From a checkpoint of a small transformer trained on Wikipedia: rotary positions, untied embeddings.
MLP neurons of a small language model. Each row is named by its layer, matrix (gate and up: input weights) and neuron, and shows model dimensions 112-207. Each number is 500 + 50 x the weight over its row's rms, rounded and kept within 0 to 999. Numbers have three digits each. A neuron's up and down rows have the sign that makes its largest values positive.
After each neuron's rows, "fires on" lists the tokens most often at its 100 highest values on Wikipedia text that the model never trained on.

L4.gate37:473443535451500485507551580482495478488567481458478481484556483483526504497482535522460505520574504526532417408461428479567401507532499560539450445533563497489547433541497490536553482421421472569542573506555523495632546545566540531541432551467537615520506506492529483490449462450512578429
L4.up37:531463461508573303458558480519512580453532549491463471454494466437557501427505500570553491502489505458470448445433445484535456405526527505496366487474471512570552392487539500539472454501516493482526448545508492500643422484506440517516520548540533574475504489452537516471472521539546474423
fires on: " as", " former", " appointed", " was"

L5.gate206:502476421559413503513479470495499500502486427512486578460534510508492471424387506530479499474556500467477429500382549432511543550518538451422563490488558460471516517448510480455487489518553457540452494462539544490509437533566477503541496581543480447504465515436485533387494493469524392586
L5.up206:555532483439513433501447441570465465535534463422528525464522533462487505514429507491506576488416553390550440580479504479479436557550456454423488537478479454503495493408520427544479570475528551543482501507563495523496452496505512410426496507547459472478566558440491476470462517458541434586
fires on: " |", "\n", "it", "History", " mission", " ="

L4.gate972:546504516561608541505424392452416537417454469528535478579596436540547491559525505528409394467559507552472561479569546541466491498544455602558523495517451488599361481507501498529546523485448566524424430533540465454480511591487593480619566490452424503495452475518426554383455566516563503509
L4.up972:401447487618611482570482423489530445457498460466504520473545489472445517495508484493475516614443497523537551587486459483455580544474493531428492521486536489552452388541557514493521637501610430446417406508476501435515548619456474558521540477497438529463512389454510517519506441396594476455
fires on: "\n", " (", " ;", " |"

L4.gate1187:434540566523439559464493505456393478545487454483579448469464492505340485470497543559468492529590430548546529445425538508541489436556512452546599448495483417432511389452522451481503556532485493410492502488488421492547515492481444542560482465533506501535535410534516496576535499566476419429
L4.up1187:543508502482525559532462512529513551556461358427441506573478534443450485382520445532482450486386532471555502466510588512570520560482496497521503456446532619550497577472524538520504522569367486565522543567387544526424526490491548458405447512465519489505529462634521505422518472432456526430
fires on: ",", "),", " a", " the", "\","

L9.gate154:534402454474494494494592556504541472491464473531544512405393401447519491447538462508581548488448582540621454681435441576458433487480549504435492513457534513548459408501491568430498389437515495457536486534517534484531487595544559539488506406528496427562518430452460470525525542437480569564
L9.up154:589354472503481509490490539454664472535536502519453544508479434462444505560539471486395510561473564557553467590461483427515535486542599530425524494491435551501615501497558460483465498498516448411492427521527503582514477454524477468550523361562459520507524510602492458540519525561525447491
fires on: "3", ".", "2", "4", "1"

L5.gate1307:480519483552484475416523561410501462469458555497472457521491463497499542512485536476527456431523471504554502529486629362469476530491536492566583514498551528516483444501473469548444558534488479547550470496500452486463524516495538515411389493564659367460476456493600499541482428457624475637
L5.up1307:458497524568527523503440552549497473453499536494473421447533505521483541584513522529550526511458565626542529493465519398515521489528505422522561538548455419521457499533550427531372533527568478509458448521548469484446445499521489469536516435507531494443522460480526526568506473410505519574
fires on: " the", " was", " from", " a"

L5.gate1230:480457539426487523471503544480489508476409439452518527474533568470433524421537564486522494567489552491516460544470535502468517399518484544591489580582520513516375536496511523474494512402427501483499496435581415520536523484575524492518444424420471439567412512450510430578493580591480494494
L5.up1230:475394458495483461481499581486458540507409508498536422471509459547479523455527436620499568517454582576557613385576451567502401481588477544550468509502549472460544462515509475522466408498495526545424481584575530534441556487541538401462410500505484593502498501516542512480541513492481437554
fires on: " the", " most", " are", " more", " also"

L6.gate501:422481431578487522511455435506447517365572400559458518525416445474476512530571504526497627421481451475491525564525502490456438467527428565492541559561560505467599544478522562550495492452464545377521561589508431504483512643584499502530482445486537526446391511496440487480442452441471519465
L6.up501:466574513460507449544519469536585455531491459468360590607505494470512553508503512404506468358513396428517562477385502560497525502451487491507508490518477519487536572503552568530523559405528453436621541541502485446523540505439449509504469494479458508444526504401494468518474509550512542530
fires on: " ", "0", "2"

L8.gate557:528435542569467400586473379369549527517579487515624517514472536521510473533514566411475512577437518635509433510481607648525456588537533543560547467553574488471492450595526480547527512543461394504493552455517439488517446409475538530434511456496539478423514458456537516539428524441512474544
L8.up557:499405481465498504512539545499550442441483453483540521462435510514494454483380494539370442492455470405410526538459519556546457593579449387554519550519449528520484511582617487468538386466456525546504517462504549452541499461535478550479511564567496514534423489576542524515518513424548487472
fires on: " |", ".", "|"

L6.gate237:545471428484538469494556502465525522406480489514505528458472462550547500610517536495569462559546559548586501567533437485530428555425483600535505475493438498411529445465545463475525478480473497486428522538531516501495459485497487478533555442493452449525350485525641502403545490443450523452
L6.up237:570442517477567535423483505524528522488523528497496502555554449510599477396418557516442565568511466554517505465544462520499414542524565581562571531471515500508550502551432507479430499477466569473547473514506486559547525557585501472469501554602507472455460528481422384479518472521537477529
fires on: ".", "3", "2"

L4.gate1239:507414536442541473538533353459555521477410455402540474490430534549511450503400540482495523471533419498572456495462489459500438518577531567493512565468551506507510525518504502440536540481526462464514570433486462321437486544493504459534474411501481595511428449406542457456525546473583461561
L4.up1239:504459433442528491553482517467489457502574600376584424433407600518468462438457457533526517450507531471476554476439486513518560535500458461442452574433510512509430557510556608528555546455485486585489516507544486483567409484480473588452474578463495491520518579565459497547508605537615482512
fires on: " |", " of", " and", " or"

L5.gate865:502507530482543451523505606532506557450486525552508463510553475452485505527531482475539639531454499546545504449537471565506520522561497491489534502453505560501514434515499437587465421436526479493511518470478585469474555451540520515545487561620490514540435501553563426525525493565532482490
L5.up865:515509528482502502383416581474462549550425533484467459532548506451519536487527470455440524532508525509501508409532546423517534508527479474566497510467461500503432429487453506481498485485507459447577544381461465580449541504546535519503410564584501587517509524427431488472466491482586478467
fires on: " the", "The", " The"

L6.gate193:456542493629517506518507493479464544456536487411490556476440531500482457476487490560533455570611509525590500426579501539513427505551561440535470488561477502381537489517527489573469471436531461535527427501489452490493462477504503491518448497516485510559393431448519560548462527461479429441
L6.up193:606526487546457477456462465518518518426489433450527541507545615479515460502553480498438557500460427480484388520610521472580553607429507512511550543395478547453541473496541466448435460503481566410498528537472485530549436455545445509409375427548421445455502514533470447498539520546583546459
fires on: "\n", " ", "0", "9"

L5.gate1052:426520480504520440528442460532496544471541466452487510510516497525535473445483451615619485536539560583432456462555429445418442486422573461548516537479562504569503508516465426370391507472394520506532546539544555559485454413553554572486505446535536492502545503454526522637544481455492509520
L5.up1052:513495472506463435474526549537482483395478497606482516510466569573532534575530426447520467426505550554470506483476529396563489480529504550588533488363391410363568482553505518501425435563465533559532461500457431512453452435512570569518586448516594548515534432505506450519511555447480457496
fires on: "9", " ", "–", "8", "1", "0"

L5.gate982:525523553607478439468491453381609455485508517455434558538571523536528366536564493397528499467465469433479477563531511516578479545495494541495537480434492441533478473545416487432529495518410505434477427492370421434510477605479473400428540498467539478543466531544601560471606485461573473498
L5.up982:481453477521492500471445518483473553460522467476541480494553489621509495396550479427464560485466444368566506576394541486484502432465464480417475550436515542499464486492523466499459517573523574471549469481453494487525696569573540495507555539572484455479426546480549524510514448470532517370
fires on: " (", " ", ",", "\n", "7"

L8.gate209:492421475542423406509518491474492476556511498561565408482535437507540512450508488527423500548477546549549537624410594570456551635514606542496503452421514470520455506518436548593509620338589511513514456403422504408480542519434450559421565387577471449508598480495457467611420488454537509517
L8.up209:563454530522530483541510484432472501540491455546587521484499519666544472426439507517358475568543376441437502543454549499503533529447552563536441517505455556557560445474420495506591494522499525521506474438454501547511508510511475602479513513509541439541499478471538517475486540520587521482
fires on: " |", "-", "==="

L4.gate1055:525477463434494425447547539610570487440522434508379562502538440496452463464530587497525489545540467547536480479497596500506402499507446545502483557516491528527528484464603507391453593457451402514501558572474603430606477537547516456458480496482445533508515471540562566498395434472526439493
L4.up1055:478511534482549559475543549506548491501549483441502469449410456472632515500487513510573523499544584512514517421556522500409487518594440526530508590465580504552516495513607506448458556474486539482485464467520466495617422401489451450585538470530558576455495515416481416408492537570521517412
fires on: " as", " became", " be", " was", ":", " of"

L8.gate862:547480502436576505499564480467577566446445428493540559533536599647520482434452542511511529503456388514550516506473509562456459528441510560578491494483552435496565521566544581457445553525591404539537493507525481448534399454541497623480483533516442563480437530548551507525471553513617436524
L8.up862:585446399450465527467537566483436479424574533486493512538481545426448386371510434497447544528449555491620478526526497590504478474451531476632526551433494453501576506534508469559576534542460500454483433494476557372518466451537504572541557561461448571517490521514460549476423534520591487511
fires on: "2", "0", "–", "."

L4.gate1209:451503430463457516528570388538439555445403601545476534486432466527561436465539535579659496456570534518455528625472448468538474475451524540489403467568551581515479493514536424572501541502421573540487456494587524578497429464477483498506506443471529543498540441512513543546492538489464446467
L4.up1209:399534470493513509518519499494467523400523513546447411526509496566576512520512443498542514497499483409463400551431434452489481509453519518519560509473510515458477442435564430527558487450539445551459522517565565613509582448598485583585517526528507619504565497470467570427457506493451500469
fires on: "0", "2", " as", "1"

L8.gate408:500492528500491530459391551471534531512422430549553525489535544597541570323527483566534534484446449493556496436468647478454510544565470470447522478487509534472560520476506549547475523482342487551538607552472478502574416547559532499543471516578511529562411526516496457580474450635473459565
L8.up408:486485480510558530459471539484524542474514553513408458523546471505576461539421435428540506462505484554535524467459444542478531570480552540488499531496523578484452527519509458468559564503493522557490409477667530484435508521514545448442528534546474510527555508526504508443500500502508575540
fires on: " (", " \"", " ["

L4.gate781:587443553481530456583479512564482511517446457482460486490589443424524544512462553542497528498432387529474483500485454477427451497508480529470488513504573546498449504517485571430445537521515517404434478549503507535529457483507550576458507454480419504609461475477562550457501506436523522413
L4.up781:605544413539525503526447599522539508420558502510437508479574524377412497574515489584467533448443560523529651558534474531461444535515548512436483470506425514518556471467449568485439517418495399521479560529598533500558545476498481565539510496466416602520496534468510434519537467480497420541
fires on: ".", "3", "2", "0", ":"

L9.gate344:499438436444484481582544506526431568469439536489571541490501523460441511532468538484510496588467457604506493498544593546565518524522468548533420478496465499505499538520552492393448419575509429546392491459462544466502461549373525480549413526466444506551530487540416550477457505469583445450
L9.up344:525547473388518522479516623545481492519495522468526567513533547402549463509517537580541468497499491437388486581401496552490474541491463559490475525587376468418458465541512503494545427510447503523418463479504456561574562468429518478461603504512451460524506510553524427527452528394520467506
fires on: "|", " |", ".", ":", " -", " "

L6.gate349:464472442501398431556460541564475388465445597515504449495484573464484538485449429508415565561487546475442526450596470532461586444560543508553486459592445501468467482544520485557538484472440475413428522522489520515520495494573449494578533471439493580538468509515464542474520480522410473499
L6.up349:529511483522523382477602496474618516536539504602533475653408428501500501477441520503517394482495646534530442576466381387522585592467465407507478554572445434639506371551505484415473616534551471462455473579381515545471490531496469540488445472466470494539538400488449513452453428403522493519
fires on: "4", "0", "6", "9", "8"

L4.gate803:491451520464493431540523557505445614516465538506550475537532516369496530628500620578494412469537461565470570522487594469484502434554481516452498592313554539558525449483449498542512525482463448513449576533462446521491413489430493621495509547538453584444529451502432451516451456498534530527
L4.up803:513494534509543484489568509537557507552509569462547466522533502361454474455478491478564475443454449525402512460476405438520460510460454553473515578448456454522528443464493557539581527579361573559433521574483529451519493455542502506555463503486506482520484571639503539434531540560440515525
fires on: "\n", " |", " cab", " command", " Tat"

L4.gate1077:619497573479485454483542561468510490442440439400507511438513484470522554482482547577377545538523480505454564522456439498429392504468584515568454453560435462490479502477583515428569444429566492442457518523443420502478509537515507376501422526428522576457483495495562556523439492428458460408
L4.up1077:443556428544437488514463535511560510538487471587562477630556543444502495419458612512465455419483442494456457512495542524520493620609466343526499530520534438530439497493549481447505551483499553476517621465428628546581452472441532529480481494513467482447441389432487586479519444421570517563
fires on: "2", "1", "9", "0", " "

L5.gate1282:501514422490572474490464560500517568479497449497389494504472484540464542414466427428506464393518403493458530573470499483522434625453523521585464519488387422449496448499509330414490488420438400406539485537526485479548499471448522475458489556491430565460495511473517499446518503578495496569
L5.up1282:480479539540442543546486507485639549550478486494506547466546501488444490445461520508486474469533525468518527466489527512447527480520445459580524595495512452453488507519555448452398451486593467521651521433474473533634474551573493473533451523507532507414466522429415558493508501462574555446
fires on: " of", " on", " as", " with", " from", " to"

L4.gate634:486512480474547501543532481514440479490414535480445434432472451548459512398502495454588503495513490517501529479511448516438547444573545505555497476541380469455449523598503458415404597506425455560483592487410399555481520472518477461470499498425462523486454501457459513511444450482556551581
L4.up634:564526461556425516508500475415508405471421506485480503571484409512529511477493469469535541471448484530524563440426523502497576443544419537466568473511526523475579465594494484553485610542426404498441455376404438525532544516494572538474490541465572513481493518481467499451484501526546551483
fires on: " the", " of", "4", "5", " a"

L6.gate125:551464487444433509523515504459501517486566394564619558513469416491480547403456463479495503543466585410479489456462442612565512493464514459507476523486604520404551450515555447532461496533571460446491462435593476512566548554526495528400513439462521539465524519569521505457525524487536456502
L6.up125:493549444530495482474584467499547497447464523542524497518476402513543497511422532546516512516476437452452534525479449510478465533551508490566530463471579463602445435573554429472523502499449461531471507527573569493553547514508391484504521439504420501572422527536637503461528500472523490475
fires on: " |", "s", "|", " /", " Mixed"

L4.gate699:492444496474427504453471504524545532433484471506492426546461489454425451543602466596510540441519403593489531552483467536529471458558537492554449447535459414564526496403488543523517468614508554387489506522545579526484456423532571510502409521549518560441576479595511566503504443590490527498
L4.up699:507464470464548486451469508530509535452470433590469512583463517463472551451530471579537556520528558506538429541537513448450512470489445497507558491484529416608564513596538565478478477507488464520497534571511502491531547309529498532478452508458443515463559437525547553528532461558401464423
fires on: ",", " as", " or", " be", " the"

L8.gate814:434479520325593543546499459527477501525505499420464463387511567539556497466528469495471519531403507535584511586504408500433526583478446594547455568600615427492484545523592466521459498520499541426479515462459548461573437570570564533585474503483456489531466434536428532499535564557558462558
L8.up814:556425466408602570388504570533489517501565571474519497364509513468508520587525510564458563494512457489470516578559462502488501455451549621482462562498549505436505558467536567492455469589499561544473498629509476477528534466550460530529542552393518544561585498480485464480594531491577544489
fires on: " ", "2", "9", "0", "6", " early"

L9.gate1322:468537494502533541559549524456554587526479580480497536523523504549536497416481496522565400420459442440490547486532476534490560451521523430494483536445514560561425428552484602484458435441601467572490444488537581474524436588489514498480445579523444467403520467524426506527423470511486483516
L9.up1322:488488564524589502537521537501380555468470461452575465492511508502542533488468485478594503503495530418514474554501507541551474439528440497438413587468556509491553481525495583582476582617504510614421590508534515474585477494551514454461494525545469473466499630534454428454508523423555529481
fires on: " (", "\n"

L5.gate958:476563503494534394445550551549437553486526518439469589552496551515470523519493548528557531599528478485476502489510377528515412564542469417418500552552533446459501496439419492461376529527413516501476515547469470500466527474531498431459470478497526512494417457530566524619476543445571388504
L5.up958:566481485558442498427464571455456428532449434491462452461593476475579538469560482421460484462573457507395538458439491491490602600380434489545457478472537549519552506560491410523461513524482507522494499404501357539559491397540496513520565575487568432478507550445467473447558434382496403492
fires on: "0", "9", "5", "6", "4", "7"

L8.gate87:536458565533412471554439535467432494450476593482475531470502469493484455627439555514513487509514529551470384466504428447488459508455505479563503460463426498518491484511510518402522479512513537535569491575493561498401539505589555512526447501469472633500446474426460491537485477525510506538
L8.up87:553563514461591516414510515513460538530480512607540465501479486448484464506532543486466487538502582416610561512525525331557534588478443453441529484472483468497498459513412518514614463544526570558503494456455552503506450448514449500477525490503504524592501532473489493463535520397541434446
fires on: "1", " ", "9", "8", "0", "5"

L6.gate430:492483468464462435536519420546500487493513498470558475544534393616453656514495510444470522537531543532443563537515468477466413466489498443510474443529456496460503534518431526558509411490584534518530511503592519563493485487509489500432476467455443534514477533525499558470495628498453545565
L6.up430:518399540456486471556420471495519467538458563529433532523446558587570477546518501582511560602680527549472463466412532368488505529470387527521496537516496491449501496537528500535479552551530474531480451552507505493492432533443497539491503503499429464421494453550550570476468492504502480565
fires on: "\n", "-"

L5.gate967:449476426532518450506479463525413489403512552514487454525440498435492563536431538532535506549499491578429481461569567586442511505523467517479418515534624479469526497501458472507604403501504469497513578572554540464484397483446499603517519451512468494484530517496443490504504565435479479473
L5.up967:587452480518498564421509512537523483510388503453432560523396612502424523474514510564491470449536533606554459406529501504482443554473440527546569536507482567515508502573445507446534499554517503552544597471577538508474409472521553546529512465512494479512478478498477573537472456460540392536
fires on: "\n", "1", "0", "2", "9", "3"

L4.gate1109:500487447530518484573492518480524448442573459443441476495541470611579636500629530463499513451569476530472552503482453549561540540531455513479566498428473524484468510526496643525549505626481438412508455445536433430593546446518460599549487429550553513537500421495505476443418517481505498467
L4.up1109:559415498557467537573464462454425443534454437466527412485498489424515452444464523424578477559549471405418498502467493472528472574524443506532487482427466635491559477479517463532531479493452567496474467519454472466576472562468568488498568504523464456462434511491534516600491428527507472485
fires on: "0", "4", "8", "2", "1", "5"

L6.gate44:477494483480446392569499459467470473545353498511475576511499534471423570546544507526490543552482525540482484506467500432539518439512508574595488472495570513481593483456482468480538460557523482422575515477459531488531535555451526485636512499489527487463538536460510566530567466515538465498
L6.up44:522575623421420478485482490554521516533565478575423449499541466454494416539524538479536542415513572490512513544460469489460470627426495509449533513608437494476512473414494422412520526433504503502459494491365527578518500543500462498490565567414381448522521516597429527494467478586564413533
fires on: "1", "2", " ", "0", "4", "3"

L6.gate971:459467486529469544530487527434511406532483535571598494448466534516511467570536458543454350571460523468480422421488430393524458404545527538405526550453541468492589538514497503508426534505410419481347526480464520470449482489649546389513476502517481518547457555573523542489494541559478497535
L6.up971:494498494476464431552569500501456514595429512414531504498510548452489536475526402501406542536516473438542527601432554450506464526408549461490505470521479518433456571563477405471530452482533492483527490586507514537483596544449500537494508554524540466503525561491571512510434505401476487411
fires on: " |", " ", "\n", " Mets"

L6.gate902:507575564563522472517506397430496469523574494455561511517546464502534527354485562477642398461581502564515510430581528462464492516538531459501454569609511472500463458549501468423454455500475475488498385462517550490545479517490455480459496393519472569447496445538426435494442523496558466506
L6.up902:506613484574411494468532531437479536518454546528550454497587488520530462436561499582600526470431539482472507470510575459499518516436456478452494485511438433488457431482484444531538515533432456471443597477591493525500527483530473437506434429517560525458488577411465527506421518483458484538
fires on: " ("

L5.gate517:443506524476497435520454556497557565545533499563483420434523577498618541586513576501564503495527479462562477515546559531412568382658520453524526579532486583520601432425490430535544504497479516449500465539530608375504479487428456406491508502600485462477519525486478530528441496484471493536
L5.up517:434528439525520499492503459523526503485550538512416417604543459468557469480515455464447506494526540539522540363470533436492537553646518533560463513516464416388537489504470387466563503517545461418564479614455470536451473462569488494453489440503548513582497422434524462444437465479448487495
fires on: " be", " is", " was", " the", " were"

L4.gate272:560531434433559598421528553475531538480458420503452490485480530526471475468476501486553474476584534538439489532452425441508474612499409579556455456458459485492520479488514481563467480506523498534493535606487568428537463500527517512507508569489521558585529440547544534392556418525529492409
L4.up272:453505537443497475460544466503508566504576538459477579515529497467465480405425586515451523532426426470511397498523458488437474560486426564554528499360511466495490470545449491456423471424550570415527521594455541628628561526563553509411447601456488492542537544384472464534511498479531429530
fires on: " in", "1", " ", "2"

L6.gate1173:525506441496444480469434431441427491481504474451447529502505541506544501497467528510512515433436430452440436468397499476410423487506546460564456538464436429491473532552580426516400486431481490532475521453543393488496536550529544449414517526609486454525515531515517462511388500626437537515
L6.up1173:539469455592396464483481479486506431481542492447459382557537487472564533500560550495496556508492474503581466421475456525496476543538571561434510480544492491468494420520516506545496530496468601523507499496562515453532520526483478509457570485454436502558512505447518472493435586532447470596
fires on: " \"", "—", " (", " [", "\n"

L8.gate1174:521509500516519587505540493459410463455451463482495441483480502426480455626556533490586535455490464449389510493508414494422541542532542526460547631464533565426500586590422486454522486522411567566456512468387433472532428497535532470553459478475628546512491537478439447505506475454390491538
L8.up1174:524511487528594429437538522444639484467523497450561409509533496468408442495545471484572598639609546524429528544533476459525580483507485448493508494554480428478563554493464583550466598496452507526452400469467466540584464566464578431514487553420465485520486524475453499498473517536450563473
fires on: " |", "9", " ", "|", "8", "6"

L5.gate1010:633619498598528485483528530521603515452482504398516456693570564539504498485415461515493471464457365507460517549436576519523483442522453437517379557494506482499549483498473447505418524425477432483481494538454527472558474471556527510490478441507557428443421561542522550442480545537568476479
L5.up1010:525433487568552583352497518489449511493538519539631441473496513518498462531619478462529508439508516476518591488473556528537439485573512398555505504529538499504460486518513524499456457504550457473502466478494510526545484496615463537500577524393506491425611536466476427489542490476510638426
fires on: " a", ":", " A", " ", " –", " ("

L6.gate1167:438506447519528567475445504469453553424536475528582624447521515485442434463478426458524467533496405530478574484556574485488462489468600486523456504538506451519475485439350484421512519551448452441568576549455462543586403470485565499529565468446432519514454496467509443443442532562504485518
L6.up1167:471443512582397529491527564448588515550434548468582507455564627499447526525592507548533491509525548584510627495487503516521577443441424511463472444517561506405443556484451503479504441516459491582522505531452494473512520475500471592519489404543521425529530479514491446544429530484463463563
fires on: " the", " to", " The"

L5.gate395:530523401661447523429494507497589508587513499482370508574486538539460534495543496485472468522492510507418486473383515475529531476495528537494544420473512475545500441509447561497463519494427472496463511512436483514517567554624514462486530536532452474504508560534498457559514502495547425510
L5.up395:462521460498460417606488453551474504498553427475542396478517421556564566484578428566532565539412513519539450503474481497477479448605505511463515528428588508477482552455560490533498468428419502499541504585418441482493430459477447514447602436550534508428568467465538429441545472502595417487
fires on: "9", "1", "2", "0", "8", "3"

L5.gate632:542583439530519513498485577520452565429402528356368483518565470482447477442508517485521508433457498521413584487502494541455539565575627559549454539432446440566462511589577510460472473537540470518605546589454540441475505506508579497495463593498519578564451427597498530562537471595455466523
L5.up632:508441415484568524413515583422460611521481512414434589381603427519526516469514613494478479473526448536432464483584482421478529516542472514458473481537532490536475485555470466440553480438464510508611546490488519460558481453401501450524450470532492499488475536510588460565438560513552484434
fires on: " can", " would", " may", " will", " the", " could"

L9.gate1053:528562466558551521469449499466465533524508449531486442513492411444438498396499541518448518596520553546512629471446480530508490441529455516524401499518453466552454434462522431500470531495604544526410447497535514487494471474522603465549547503474478544537499496442566475495543503469556466594
L9.up1053:514480462551483485465519383504519538507474503512457486469571481440571463500459393511526526475489398462552539504474496492555514482493512548580456545434614436438484540516502564418477495555554562447582477451614479414508467498504483591491560523519497527473505407417561525504497506530544544430
fires on: "9", "8", "1", "0", "2"

L5.gate815:424475469537506487542495473448417421466444449610519551481372488458523538491470485565554557427561482670433524478531459497391492542473501605583411524467514490398539545464534499632475476479549513497493476562501436396451476495478493459499472564532431526534454492588583495427557525550543433555
L5.up815:452467535424534480490499529576542542444439510482456475488524554489529515470438563495522493455556451515499527488515461496452444489503462496516510465439529436522472530518476468523428462528603562550638631501469482550486458469504550542500544443456458515386498435472483499515566480487580521558
fires on: "2"

L8.gate850:487411507496515458480445426502511485475460522451440409526474450453565434519526477424484513568432516469498535480472461508570527492428490568490438461529504518448509481496412496484461471507552523506519355536455397429500533575461485522455440517533505456511502512459593501496546540484561493572
L8.up850:512531477583450455512497599489503582514517516592440410452541563496499501469502563415472545502463513516434597435586453479517521452474433554475391533493523518482651460504467496532506522484471496489605508533450521469571620514478495535449552511557437647524480525571484535583520529488552503482
fires on: " /", "1", "0", "2", "-", "6"

L4.gate1100:488494479528512521492487450521465492472503511427469531571512406508495335508582529542524514449497537593438572402524393441499497489534514599515440517562596563470453550531519567472503466471442445491397478524472472456503452468526495514541460478448564495509550418499499528460477547539569477509
L4.up1100:490498609505539531530483462469514471434483446427528457516394420430548445365523550625549581534504525478369526540495494443563559497534598566512484422465550488486518518517461442480549474452504492542465553561462576585504547574544548523511427532456461500450515552491504495557413436526583546511
fires on: "\n", "1", " |"

L9.gate865:489520543509434554480561511453489463475503489546472478524413499435451553479572550525420458535461528564400480461546564425489472496486504538508476495524530466608539451502472516448507414482559519514425537565450469590572499552542453548595560466509450424512377427502516462563529490435508388457
L9.up865:496602531506390492523580558478496411471452549498646494458454466483466425457566543564481531531465541517456539567533487467576541540604458552495474454530483446437529516545460552551466486475558466469503527559469435644455522517425449482569487580546520424469442524507533450594489551546500547534
fires on: " |", ":", ";"

L8.gate13:563453462527448533495488506440465543483494420476528515554544552484505506500554512454538489459557491536509532459465560582477495510479549479460495533490581471487448503527552508484454498535482498432530538465425502461485482531484534546462516489443483478444540510588463513544499446534521391588
L8.up13:464530482445463444517409574497499455438462547479561453534540462510445448559560468481504529485501565522573595497468419455418503480559436534475502447495490407413496509472503518478459458601524480525545453529531445466498510520530545478504509433442482564544549495491488462482514483464466516487
fires on: " the", " at"

L4.gate368:492469569521455540489513431502542499536492530546527521536514486525521563531554519533439502589516582478438513567486464484461476519485456611472462485470541492489526531529431559498558480511469492473458487570495513528525444447449559403492500436477395534442521489496508579520534519440601489485
L4.up368:465392538558481493552461430504474514455500543591544356585547516502537523486405560489485564526509578415528487611507461456436553541471433531526503532450566502570466458560467485526423465419544424443500492584555527538596404521486524512529506534538386524497514506505437572482577538521496452516
fires on: "\n"

L5.gate1336:586517573524448536403530576476500512510637462495476580486539436529518485545527535509499517444482376536582512532445553418580548535509484596528545510515506487550538464441541470461477449546419517463667493453440375420501435520463558482452566516533483506509461493572448500442529534498466462479
L5.up1336:474612470550480622452560488506492569481429508480461475469466532505500425469626486549461516494500511547487512553475437488541402519458520545527468546444632513450538568465544496541468529455478544481498505488534577459389538465513481441505497492556511503520509469529523506476439452538612568524
fires on: ";", ",", " ("

L9.gate300:482484475547413525501561482480379544478470538506548457440525422540475418532565572475618530431447503533477507552453474558565622513539446530485563402478482475539558478488425576488566432513450534433436446516425511577484515464554526545507443500457530568505391456533461507452544466480609485456
L9.up300:504449472565494519468494475534528522486441492544578437560470474380527518511581583535586490521475400603493524528564454595388396511513550480505466480563484451549569515529506495569522452454505501432461508527511458442478471510571506575515469518515529493413460411530473472563431498537520480457
fires on: " as", ":", ",", " saying", "Note", " of"

L5.gate253:450554507530549600465420445463522483489522552508530515536539471453506458531503498542516525500498543551548540426435526511487502532497512634520463428592438452497457456505493488492480537479519429431408505511459509492428485478559568589511516517493486530464504552502484475525424469483453518426
L5.up253:485486513572495457480517538483486461489569426430530442421554559430542505513471403551491483473490526471438560507483517506530479550576545594543509494363537459474481506561427497532487443434498532471635509447440467527505486400528550613523467421491519486617558538492448423481508403554526490426
fires on: " in", "9", " at", " from", "8"